config.toml
num_hidden_layers = 10
num_attention_heads = 8
intermediate_size = 1344
norm_place = "pre"
qk_norm = false
tie_word_embeddings = false
parallel_block = false
init = "uniform"
lr_mult_down = 0.7
final_lr_fraction = 0.0
dataset = "wikipedia_en"
MLP neurons of a small language model. Each row is named by its layer, matrix (down: output weights) and neuron, and shows model dimensions 341-511. Each number is 128 + 24 x the weight over its row's rms, rounded and kept within 0 to 255. Numbers have three digits each. A neuron's up and down rows have the sign that makes its largest values positive.
A block is one neuron, or neurons of one layer that tend to fire together. After each block is what it responds to, as a language model described it from the Wikipedia text at the highest values.

L7.down280:101110153179142097111118136126110123121110136127170106119148157170118146125153148126110081149126086144182129107169134142138134084125147110136159133135134118144144124104144156158084122129130148137161141171098105149127171124147124159146139104132131156171158137115124138153093096117144146130176146117102100163127094134118104098095106106118126123095165112144135137114098155102129098123154121153194137150101138088158130129126129111134129083068121154101115159166158132092141155126157116132096155129138145130089125183125
L7.down398:130122149126128110168171131138163128129147132146152139097158127087151184116073147113141139175111148076132141141135149120133124098126151131121140109134133126098113104094070147098135138190179117150117122145122143113150127147115183088079113120140128125076150152129072137137153181122153157149126124139122148153112096119147132162139166151110119105134125126126096129082106153124104128123125102169124129108140138186182150150136073153128119166152145179088133166157123108129126090157104122171111123138102177161132102145120
L7.down438:160117115122152130089137146131111141139073124147129122159159117125123135123123096117077171165113126150112129126133153107164178137149125108139144117122147124096136132107103100093096128118128155095112178140124136134137118133141147128113113125130132102126082133125081129146135167150152161124149108136124153106163173094121081159107120081147133162089140144129153137087140106123139143132112122149140103115138118154166130111118151176113137117131126133144157094158118132175142148150138077130144148145131132149124108122130
L7.down528:124152134127107125127131143095119135125159051117119106098101137112135156161145111141137134132158116130114141119110153111137127119120153139161091140143097133117099104109118098125117142143085098119116101110116149083112106149116130159123127116133117164131077128129124122156143101149079103104107098131137119142157165115146140165088133169086127123123142102130139157136124131117106193109124151132195132120160132095155103133147142099088158126132162093099123106158121119140137130145137159139097127099137149100135161195128
L7.down758:065121152128103140161153135140110135133143127156113120119116146142107136138118163122067126137187145136074116176118106130160127084108170119123118123143124158132114136116148106121121139095148122107127148148143104132128155071121074114108128108139110155139132155157135103132166092097139137140174154119153141121159134093177167098115131124085124121139129148087116130105136132109101135098126113101113160153118158104148123146099122124127118092078128142075130078135077090145094171130079108115129118162118102124146096137116
L7.down1130:155098126091138098058156147152100145102126147129150162152113131116127184103140091146123144109148110108118147107137106095115132102090147117106143176154119109102081145119167134103112117176109188114136108162171118128176119130094138090122144108168140151152147130095143150131158110162119151150137133102135132129162112095137129101134145069130142166117085127130098131117127152160135105129096155151160167098144130081127138152137116138141152146149121156097147110134159169113151117161134158181125114088113110116108105170107
L7.down1258:139130120143129129085148124086111147109089131119099182115116115104103121128113107109142124144152130151098121133111171115112110147127168144118126092133123092059113144111124143154144126143145118114127123156120121155119126134117132111077137130144164165158100138137128107160128141121123154148145130138103166118112188121136141139138111140162088114143131108115169135124160119137149151117130095118081144120111123174143094140153137150106137151108137114136119137128113116121112096110135141132120152141099126108112133090116
L7.down1313:132171138132140097116156146128126062109128161125146126107157144118126136165136145122154083103144081120085140098165165134102096159164136096132123125160114160132143114140115144102150154155175146130144137116113131135126114097135136126132149132155151118146096109098100135103106099151199094088106100124111134166131158127118117143127160122110105110137138108130152084127179137106140114108138117109183136121099105164112097140141109113094144132166088157098137124118141118111165175121148158139116111115134123128135081142096
Description: Verb after subject

L7.down62:143164192135111154156129169112164106142142106141149120185127146156110140146129110116133146115111124114080130133160143160103109164116119121140121144120118115119093071141114082125152079128122136124123194104099133124132115151150117143137097180137071141191109121145108145137110103177119136072141116128180125096131158140157062137130117142118115155111082096142164106085137123146124149151132077086161105134100096115117118155119121124135104123146119122111160142117122131147092117128149146093121153136181162132148166132119
L7.down133:137135125112111095136143143116135147133147170139144133103139115144107150069119139172100088080141109095150153150106094136118144136146122126159079138139147163103157111126124169081149101110151146130132157182115133149139126160129160096110129146131121167155097136107166165122150127128116122114131116131136098124105100098093142111116116112125163130128113130088150112151140143207135173179124138118126157129111132157161124131129174162129116123133111113095116175114166107153110113152116103122134121146084117090145138118119
L7.down159:096163167160123117147057118111128100160121108149111148136137146099104143131156164116085127147127129127126146137179159137145080117081119126103128152111141168124107075118103134128141115114145158123116117099162121084159169173103159165101171133111152137096155098103157156118129097161108144109102124129121121112147156115141103120122166128088179135136111131123138133095102114109058086138151134131050134131116128126116090101160125113179107120145113104136129126112133179140111145112118149110150144102130114142141112147112
L7.down235:142148123106126130125100136095101117127089085124129114134166130143153136139078123131125142110155109141105107123131118093109131109097117106148161140130135140201116157122139117127105094108149082125129077129174169086134094163144155142134156126160101130121143100109147111146127147125139097110131145061179178075095144084121109130105155112119100119073163139136129107152137106100159109161118120137129130169145130129120108169137120104127119148086126110175119106108121137153163144127117143138119137153106160164134107110174
L7.down308:127114105134146114129106153114093127106080124169085117120161082144093149106109102182102074139112116142130118146151139118085140149123163124157138146129131144110102101143117108131135123126125130114141178139138106130145116106162126112097088099136143132113118103123086126117122126161121132139168103124118106107128099119082192168137136134139156105140130115124126137178135136123169108118133116094141096129099080168125088096162122096134097118089129125136101126138136119109129122124146107150097141091135135114148131146123
L7.down366:143126086112161179105153128148121122127111117134131150125122134179095120136132157101146135108124090138116150100113063120137101143110092137168107145107149104121129116118120150137154107134115126123158138154111119144108115087156107158148127110101115127136123170113124143132164102172139102131148154172124191072156138140085136138120132089140154121126121059106105133133142125145110117069092159114136133141127129069141163117145128134111146170205112187117187124118141146126178078116125113143155121083142116141140081141119
L7.down1135:137076143130117122151096117127147137115121124132084133108137115120083137155128125114123121162128130113129140166113096130179074109117160134148107106100101144146146129108131150077137103139067109141117128122108160126139166176117113142141095088128163128101128099180149173163166117151137132096105138108142104118085118133096148121114129126130112106150113131117137133103123117141100144118108113112119153113105110121121153115125150141127128137108144127139141128130075131129121095146141127103141137205158096111140099158141
L7.down1152:092140133134123059111124119136142119133166111142100143151130158136116171096136118100156127129140082157126089140149124150114119133086121112085173162063166157111138078124155145155114105079156139132158109124108182114146140158118127096122089122134094142083122162065119131119141132111161107113097112120118159118114105128126126135134126115180157165146134124097159072116155169184150151112146140161140161140128130162130132119132148094119152120082048118135078153152131098098112111124144141157156123149118111106090098140141
Description: Birth year in biographies

L7.down78:131133104144078133120117141129127125114140147115144145093138130144148147120086157129131132157158142116147131130114106154122130174127128100073149107116143100122115089128139162110126132118126107140161142119148123134100086118114120109118093097115114102177179108150127141127150113146135120090140111135177147154139128115123115132125132145135123147164110119120142140182117141095136114152147099138148154118169138101107095153139166095122099192104147155140115083098143135130171136117104093136169143137100110098091154140156
L7.down94:119158113093140155116151145106094107129136154122147129168124141107102113134120130129168145145123110186137140169037124184110106091121129127127114151140097146151147145123104121146119155127134121136123119140132138099116170126144132139154129111167147105130093128152129130147086080062117153130085122154143116142135127127096120124132130102135156142153152082110159126111147133124141136108129159106119122144092084150120104101173134156121111107163147088128136101076117122095110086098118125107123136140155180179132150119120
L7.down145:123147096110136123114144107086101126146158096130111122091115122141147105121130101108089141139104184158105165144094150129118095146143102132117096143129132114096146086131164153129128174143146123119161102186140150153113180115121167157137132119144083152139129140140130142181151166133143161136108152124112110155122157109136112170147137156134146147135115136128123146119075114131114143125133139103155126126109154136126131120138146113136124119102112154156125133124064106143123078090128120121140152155130142100112136139096
L7.down237:151097116136151132108122099126112074110124109122109145142143166157105152122149114093125166193105105138142108115122108096089124081142132062146109196121143163123156160127152117121129112138190135139122093119161103158136108118186111145124107118091137148139156115119088100151123140121178136123165133111136113147089135154127130141160168138162139135148131122136115093107103115136127096125158176142134108166149145126118115123140150100149139075141149138102152164117135139127132119145124123142101155095157103131169097146163
L7.down265:137163176139117137141125119150150109114153120095134141084167154102057154125111122147136099172132149145154158156085125107169160154101119126171116142129134093131123183114161137107141144152080160097128117142090129111094114141124128141144110139095141145140133138183167126143157091146107117118165170125122128111114159081148138125116179137157088164130115130096122137119089109149113092113055143143082125121092131146102142152175105118131168158093117101059132109125122142136130116138140121108130120115140138120096145132155
L7.down271:113147133140173135129137131115131128154196108107141092123122115083106133146139162124149093110136175069115106103151106103103149125070145042172146115126134111133141121141116156109117159138109103121094136101109149125135135090158144143168161128082143094175108138106142093149130151103129124163134103178133101142163109133124114099135152166110109107167149182090109141091117131137089084125110109144129143129127076112112151144127114138120170137125128105119131146178066119135127138126126122133106134128113139095117177144142
L7.down841:122153116138130107104111105126111116144130185132133103122141096141149101131110145093168119110108125162113105120132117144148099110171148136123089164116136125105134109123131139122144121092123152162145139087155114180123156096143125085179136122101064153149125118140098102088136152095150114132161164149145116118121121100185135155121136132158156156148143132139158137151141125098139124064151173141107130156122140156132161132131155105111086112110134169135152148129122168132118093101154100114150117124105168130123135116132
L7.down1113:115135120170134117144136138125120098151180102129096153099109127121165159124113117096127144071127134108163128170119147131128134108109148116215149123156129119121147129153167113086129114152091130128161117141123115139112094084121169109135098109121145141154096128133128136086167144117127132083131145170121093103114102130148099118174073153089154141146066113106145106101162120128086162110172133147106098157108126169084084120191145130072133153119135092128136119083130113081147116120124127142165129102151154133110136158076
Description: Start of title/compound pieces

L2.down1215:136123116096128117105076076149150095119121116127123120112118154115088139155116141129155121123134184135143130164162097119133156134133147134154128100159142092107112157143123142148094110114109123127113138131114137111120103144138202105186110110106123144105144156115149101143153120145133109110093130074126146129113143104100156164092081092080115125097127126145128155121122125094160131084107146094123125155159125114105167142138152139143156139132104131109124126125114125113104110101165145110097093110132116141130206168134
L2.down1229:154121133113170125119110112107097135154115124084141103138167113156180157161166103136132123123121156156157134142120101148109106117186148137179115118117105117189130100106129140136096086114132107131166117158128100136093095111118150124158180095134149131132126151141140069134104092076121138142123118128138139145114106112114071101122126139126134136136099139130115131118131171133078131106096067116118159102143117150141111132115097149113151127125067144099101086136118122119101115146156173150142089092101100132162142147112
Description: Year completing dates

L6.down148:104145090128114159133116109133143134124126150141149106135100137145157130120149155108102130172134134140109157139137174134094091152107159122117108146146110113115137142142139138118140131142091119129127113127161124156145116130089143117169089114151162136106100088201146094091143145133117124128100117143105081080100101126097121135134133180116099128131113144166171117187177148155131144111155123141134116121139137115147109131107169096128121157094129138148118106161131119110108118090131154092154111088084121110126131123113
L6.down190:144179142139146152145141102110167070168141122130098155122153142141105157160111173114144147150131118100119121105129127105145159176135147134135148115147133136145096132104147144080128125176108137068102150144117116097135086140132122107158110153126130096119096114154116124082130113125119126121135159184130091115143122114117069122132134127112176109119127123142144144132163134177134131119154107114094112132118099111117120098183146117164147092091141129086101116107119143201154053122116099141122085138093140136122132148166
L6.down376:121108100146137119111136131124156103118132104176118137151126141126145174164102125127148083147149084081105146112097151091127117148120151118133114136175128102098159089113142108151148111158082156129112112132136139089145178088143159076085159179129089135121110180131098162112144069137145136132162149114101096148177099166167092137101095146131152106120137117123139152137098159108135146136130145148160119131124085145155158107112157159138124122092127088132109120107154123140112097165110173140150121125098098111109133156164
L6.down1242:075124143148105149145123150131134121128133158170121157120097148149127145131137118151129152126143134111162134140164078144119120134112131156126145071142087149117109136144127151139186142135136164181174101151165119155094148136129148141099137156115187105109138087133137107144195088106061111104117143144116105126162152135051085142103123154156109131128112136078169110110178163146161124113108130122139090190125110093134137117108120142105128105129132115124138166146131126143146117101115135128115127154100125104134124118131
Description: First-name final pieces

L2.down281:117128158115168107108125154130128120120147107212121163142128154135130144107112118103139124140149155100145153147122118102141110134096120100106166136109148121099112134084118146129177123136127120131148118121112121108114140123123122141126085139112141140135140142145111133110116135135097121097100129124118166108118109136150083128131107148138108137115148105119144141119143142152123195114152146135176062109137104064138154104164136117158137145149132161153130153128120137182133140146153090132079179143108169165139137109163
L2.down603:095108131151146115123153142144120140100116123145128130131107105160138158147104136110126145134157148104135154160093147141097108128098150126074152133081143161117114143123144141139195151130146122171113093168115083124101102164180127106107123098133126131175105142167142147137110119171114134140152110134129151128102118100154086178119141121067143168146138122117141130113104161092106147143175143104114157174136163165133111118141103135129145135115154103140125122139078097133140151116114081103100135148101147130126119149135
Description: Main verb after subject

L6.down260:097155180129104143099113117152151118147082140127102112123077128159143148117111124113137117159162119088108083127099113130109108139126100168077100112152156123137129157157179110084162145103154114130184142087170128130165139152129121096139164140130161126150118165112139131114109132134118094156113085137152164170139163135105136118116112117167147127138120131163138113113147109112163111135139109167113150104144144102137096148167179121132138149114150132112132166104085139151162169142115087122135144117156138096111134116084
L6.down749:141117167077107111112096121182104171126134131076128148144139132092121149110090099140118112168097072113133164122105107154150194176125099112137094173131116142149180108155111159100120111120105112160114124127099115151129103114121110086131144137111141146160128118172101135146099115093137112148155117133181114119164126116129097130137091117104087130133133124134125098134126133115122172132143112081108160159175149139153146170096119179107112126123168106151165070121162149167083110112107111127153144126149139118122132124166
L6.down1055:140102168148138128146120163123161136124164161141169109136121129123147132133130145133159125155097139092147118180147103132138147130149136098076121156131099136093148123151132119143150116083160128136114105155111145145124096123154158068134138132120090140134100110141177134122097102099110114105154153125147118187148138138140117130139118094139166104143088100159106163144135134098107127165115097157100155156142150159105147130076132151121109123136169112107158149116150117102091096111084111108122149121119119117083122132148
L6.down1148:146145171157182117099126146116125119155165135110123142142133137146103101105099125132157131122169135144123153132095101179108152128112162080107137122136108130166110128155102100131160149126121115181065128132133118142134148120126116107154159147098108112152083119169110165107122115172103135173137116107109126111167140129109106155153162131134093139078125125112114142176156114152117118115136130132115132123144139159140112129104084149098116134091116116151115123113104106089141143108116136179122104156119131142105142128116
Description: Quantifiers before counted nouns

L6.down134:136143148106158119103155125103138109140132158108124143112124094109103131144167101173144086121145144145108137105177145138126125157126159129146124121130125149118128170110070127121142113113131146089095099107117112127121126125115115109105113117124136120148166084136149120154125144117141096126184165097130110146141112140119108116120133156114133168125102127131139129098088120108089126141075110090144112104127146131175176128098160154099137156131139126116117123080150104109147133152096122099108130077141150102091141144155
L6.down140:104130139115146131155115131139174134143131169145152106142163074143126165136131113149142094084138118125101141118126101122129148097108106122110102148085145111102079129124138149096114103149154125098069144120150114132124131080101176086107125121113137142139107144109094081126126141114153141128177133099114059104162140140109115120131135127124144145133078118152132125126102100195103118122104082125126095115132188130110153092143129125111146100127118117134113159114140093122102111146127136101135144163119118115093112141114
L6.down1015:108151110151120138123145196105135155105132155157095067164149131119092153149150116098167123112147112128161098068161107163110168178113148163110142094161150140143094152145156151104129157122128111199100125142098119125151153093129170153132133118111127106122150108114114138131139124104130177134154139110113121106153125116114123132120158148131141090114104100127117119133102128154153155123108128177139119146121137097144159154110098137120147120112131118138088140106142140124136154134157132117164130107155121140112146187099
L6.down1306:099176080139124125134119121177069130166127122127079136154115087121093161109140111150120098101136128136187157106175079115107116114106161125148063147109091126104125149151119119097128106140161119170117131124098124133118160127115202112138127159152120112141107154092130115119151134130130124070133086129126125113118116096136122142136147154105139112136122138103137095151066142111149162116115142077131110117113158112128120177130145117145147147103095133119133139110158107113127126078144123157123126062134116145147124162141
Description: Military word completions

L7.down113:172146127094144131149111107119114180127095112160128147152113101148148139127148106138114103109143129132121130088115125109176114155121145133066144078110121128137116122132097137122102127116126185082142118105127109122130172068095164130128120111128137165102110118073165106100129121111127109130137137154170166085123126117125101122128109183095132129137122146129095098123082107139178124121149135130164122165122123098118092146106104075104121090138152106135165095107112123104145162159134129141145114146148130135123108151093
L7.down256:158115075112123113096153139120115101113170138165118121135143176111104084122122077119130093096119118142101123056125127136141145074122099139084084131136105145114165088086144131151149101146120124129133149108170159115088110098158138124127169121112138133129154142088166138158193104143134114098115157166164128131100134170134118124084145148105130148109117116127117117161108144117135086138099147148106175108127109138182102103106088144162131171133138131142090103139164153191119103146142120107118160168152140110129151165118
L7.down675:097115119119105188110134134150147106134159153132097118140119159120107132095145147142148134135107094131103145097124130092157128122118099102098138155180145107135099124113115158117125157141095158152129129120128106129123101122114130152095134141130115106106121137116195137114139113149112113147100128139129077164146085118150145175126149123122181161128122085131087097147141139153121150101108130116150106122133122117121142144132119083128110140142154095104112110131162102126108127137136123120133112118098093160141158150086
L7.down736:167140137080122127091113164135149147135108164136174095110169128133142147113084174165122131112108110127126125139125076156060143144125138118148096122137123126118138136174127121120106131179151139099089110103163156108126073092142143115145113088093127113076133126101163123131126162096119136095096102097150126120139165109144131111105162151153115098141131103152137145168127167095127116115162120132090179114157104148133146161106125112094115153141082136137078108066147117163129121126168109132156125098099150129137129080163
L7.down802:109114133075141128118134102105157151112132124182152104104125163119110133126143111131137150061130131096122076099131077124119096062146155126098137125159098123094151116133117119116137137172150129116110123179184109153173134097133160139100117125118082131153123132108148102164150121132162147110127139096120105097146118094092155095080127117161148169098114119134155113122112109149116125149130144148143133136135101112122116150093154130159146133117132144156080170095102126101156156128127140148127128139137091144120112175077
L7.down928:122115108131122147119110126106101141102112133107131145152154124183135078077147138137138146105090094137154092168091144152125131095091141107075111123124105160109139172109144161152120131105112159130158134118099135109125165106178113163152150168136163114126133114146126098145136110107119113099092137130141130119102128128165127116089144119124130117134121104113107106141134119147124116176125112139139142148101124100124117159138112094097119087123153099153134122119119135077163105103117141129133105151134113130145096161131
L7.down1145:146130119095155144096089122129141096122083123122119094123143160127150122120147144184134106111134109138123141113121153085149124130066118169107118131150121170154098117128152144109141105111149139143125153115151119113094122127149153126125148127106092117116163145104112128119110148128108142124127117148154167126096106139100111124119107104116116151133143171099168131139062082132166143073092116107130121122123124101077145140110141133163146113147132088140134153114135129117145099131131139099089128166118159097101143132167
L7.down1173:152152109113079121094150124152133119125136117182149134086131118091108114144128130085133104123141149141137054151118092124133129144132150120176129126150092141094171158138124117121086147140136157195084123131158127135129121109135085109114118138156141160112131155124138136139145134137109116110127077124105094124160130113086091108111191132121135089088141139095188114130134154118114122118152132117119176146115100158135160133123092125140107139133156176118116112106116116098153143128102098151101122137149122122125154132110
Description: Engine and technical specs

L7.down368:142125183108129102112132144114145142117120111101122144070091136053137123180145137133196145152120147108134135126123169131172112157117167130161186130163131108109114141133126141114130147134144130129125130117129134117085124138136131124132142131110150113153143130160117167086111136124128128115135130134160124148118114131136146133123136168141120125126127130113131118121118126122114141126130140126065131146210116152124137108114156110139098149171181125126109120110191182147120127115150098177113113106085134126113125124147
L7.down440:144136169048085098128183119158159108116155119105147137108133130088096138109110118104167139138145111135104151145127158145150137128215121152099122144116127163116163119145124134147123157091147127156126154117144170145113114115140098156128124092149091128149133119157129124123141164138128129120077114179139178138185095129113128091136102130134121067128134111104127128153162151082124091142139141150157121132137160168150112123122107112131155102157122129146141142125136112138111090116132112122143114117164122113125136095151
L7.down625:094113100136137105107136133118167145163130144092107121076129109098117117096144145091192158111145153125181113108104148146168178126131156127128138124138116139102153117112116124115104139132094111132075121152121157156143085170126115105103169114142148139121147095107119165163135124122133135125103122119124144170109146119070133159144103112162114102118167128109131096191127146133133130109147070130123157185141125110121167131132117096148107155123168132133139132121137139170123117143131112089113157154112142094117115135143
L7.down751:152187144186129086144145116128083136134116122140133152105144143115171087111118074155114111125121166080148139129111135150156121141084121116125158124161151173071081135129139141177139120097120093104114150159167127136140124110162108115121124145123149087130125129122122087136135129107134144119123137130164084091115146099108102177112143116088112124095141127157141104124146135117114097130123135129119118146157140110121159139121060120195140132119104140138132177107145138129132094134113157162115190154128146173103132118117
L7.down835:165160159143102154166122187118114157135120083096115130166148132137131117151126111133138126119100156142147113136141094171132158116105116122144156137119144143115152112122135180111140157089113172144147098169148064154154142134138135100163135188153150112159107150168138174111125138110098103131130131120116128127108117106148112167129131167107137145128160127149107135116127116139112154102143175149141170099128080140131151138104111163176124143106114058148113123134175149121067144137101126135116151134105149128114134133167
L7.down1010:132134135157129143154121113140141127125129119184094113105116122146122105120091147110146121132123104149120136127101167113103154132111127129144110139107151171125125098128133168157143115128102115103122175122170125154138096106134099148115104113124140084104149102132140084147121105135138127178145127171176151156148168114126124116107132126126111116118161149160107111120152140068077087128121127147122124165153096145128106141141137105133101157151123111114126145153132129166090096121081140086079138137145145119141133165136
L7.down1014:144116143167140104111102105094135122139146117131167109134148113148130110150150188181153118153138142110122140105109146139112122131175158086145123174188131148125117118104163125103151142079136132138154078128106109170133116149136130110153134119104182119112107134106175140143122156126154145137147105135100149085122099126133091193126152082138134188133144108142134125141103122138109133111147141125110094180120123126093135177137132127141141136139106116132116153103129146114206130197156081114096169146110132132134115134147
L7.down1197:079124129163111145158120117104079135108148157147121118125137146143154129169124098129147181073152110139099069161134085130124139139101102088127161181140098093170129125144127161119136156154110145079121130124129129123148132135139152119139104115147128138123150155089117112126163152122147126135091129138087149134130125132159100136106123142134096111118173144123158112128151157137144099124083125132096137132150066121155150118166127138147124128083164111155098127129137155113135168123152132086127153135100147059113114166133
Description: Ambiguous word-initial "a"

L6.down12:138143137129103168137192153103132152161134109147160155120143122117103147111125120103113128123122154145128125145142094136149084116143153133096183119109074108145123105164154156130120127142106166155134139135152129150129141080110111128091148098132136153155146142145143145107143129120140099170085100137127139111155119117133149130185120085127136152120093131129131136098111135078106110140125128167121123108128132129122137122133050140130148103108122113090132135113203143170147135098134093149149122152092144133153125154120
L6.down179:116142094124125163093131128101126165134148149118171170137090113116127132117150111132142130093149148173133118118101117097151142165107144151109168097135165097116149120147080184119159125123156141099118126133110124116115134146146128138114081116143113111093141142121115137198122119131075136123104145118141119140160139159153165135126142125141075113139138117142083130160173112112137079121103119139138126113140115088119123062137109147104098088090123118146128119104172107137179159105111134122112165082097164098161098091195
L6.down1104:103141129111160125149122147121125105112132126113139150133110137099094117118123138139087088142112155147131129137123128109125141114078115143130173097099126147170144125139111149123125115084146133112134141164132114107116128117183108091089150113111070141116095151095149092131170146105103109141132147153153090139143139117106141141120136115138135129130121141088162115162144112120119156141113123127086136097142107138162120136092108125134099131120124136117082118128152127161160083124111098124131111126148108137127093129135
L6.down1128:162100109108087120142105138131140152104118129110134116120120116083158127138124132091144091128111094109160063164142089158140092113115126153090111127099179186103117153091142103142122123127128153119149177139111140140127150087137116136111144069105128103142104132130149124127139125108120093130139147134140146103109128109115120147115108110129119161119107122099135104112164131064107117154141108091143149104158136153135090076121109166156097122083095111149129137171112151099108107135192093137107145151105095098157164132151
Description: Predicate degree and copula slot

L2.down840:115133090090142146177116143106165068133143169128143130112086176105127135129121120143121136074142106122146138143115149160098110139086155125173115131102093126116140141162179125168158106124113130145143167125109137160095094087135149131113135113128144183149158120118162156137135144113127146095132150155098135100136115111146116127150127137132144136148090115138132138110099162112115141095122171112118118100119155110102092125159127144117092138151136127168126140142143105081125150136134128151128087179108133120138101080154
L2.down1052:110106134131135096111104107157124095076142120143108159164168109124139123156110129122111112122149090122143166127156142112147118107122104149111075116120125121168100147123129111154155127104122131142074147098163131164120149139146149142116123132125157159181129189116103157124154191159080122129082132101143088102084110129103140130101102154138125162131093117147100096142162117162134135145122173103143065129110166113115133156184100159133165135167116130134108158149135143116151144115122146128127097151131142118102148118133
Description: Vehicle and engineering terms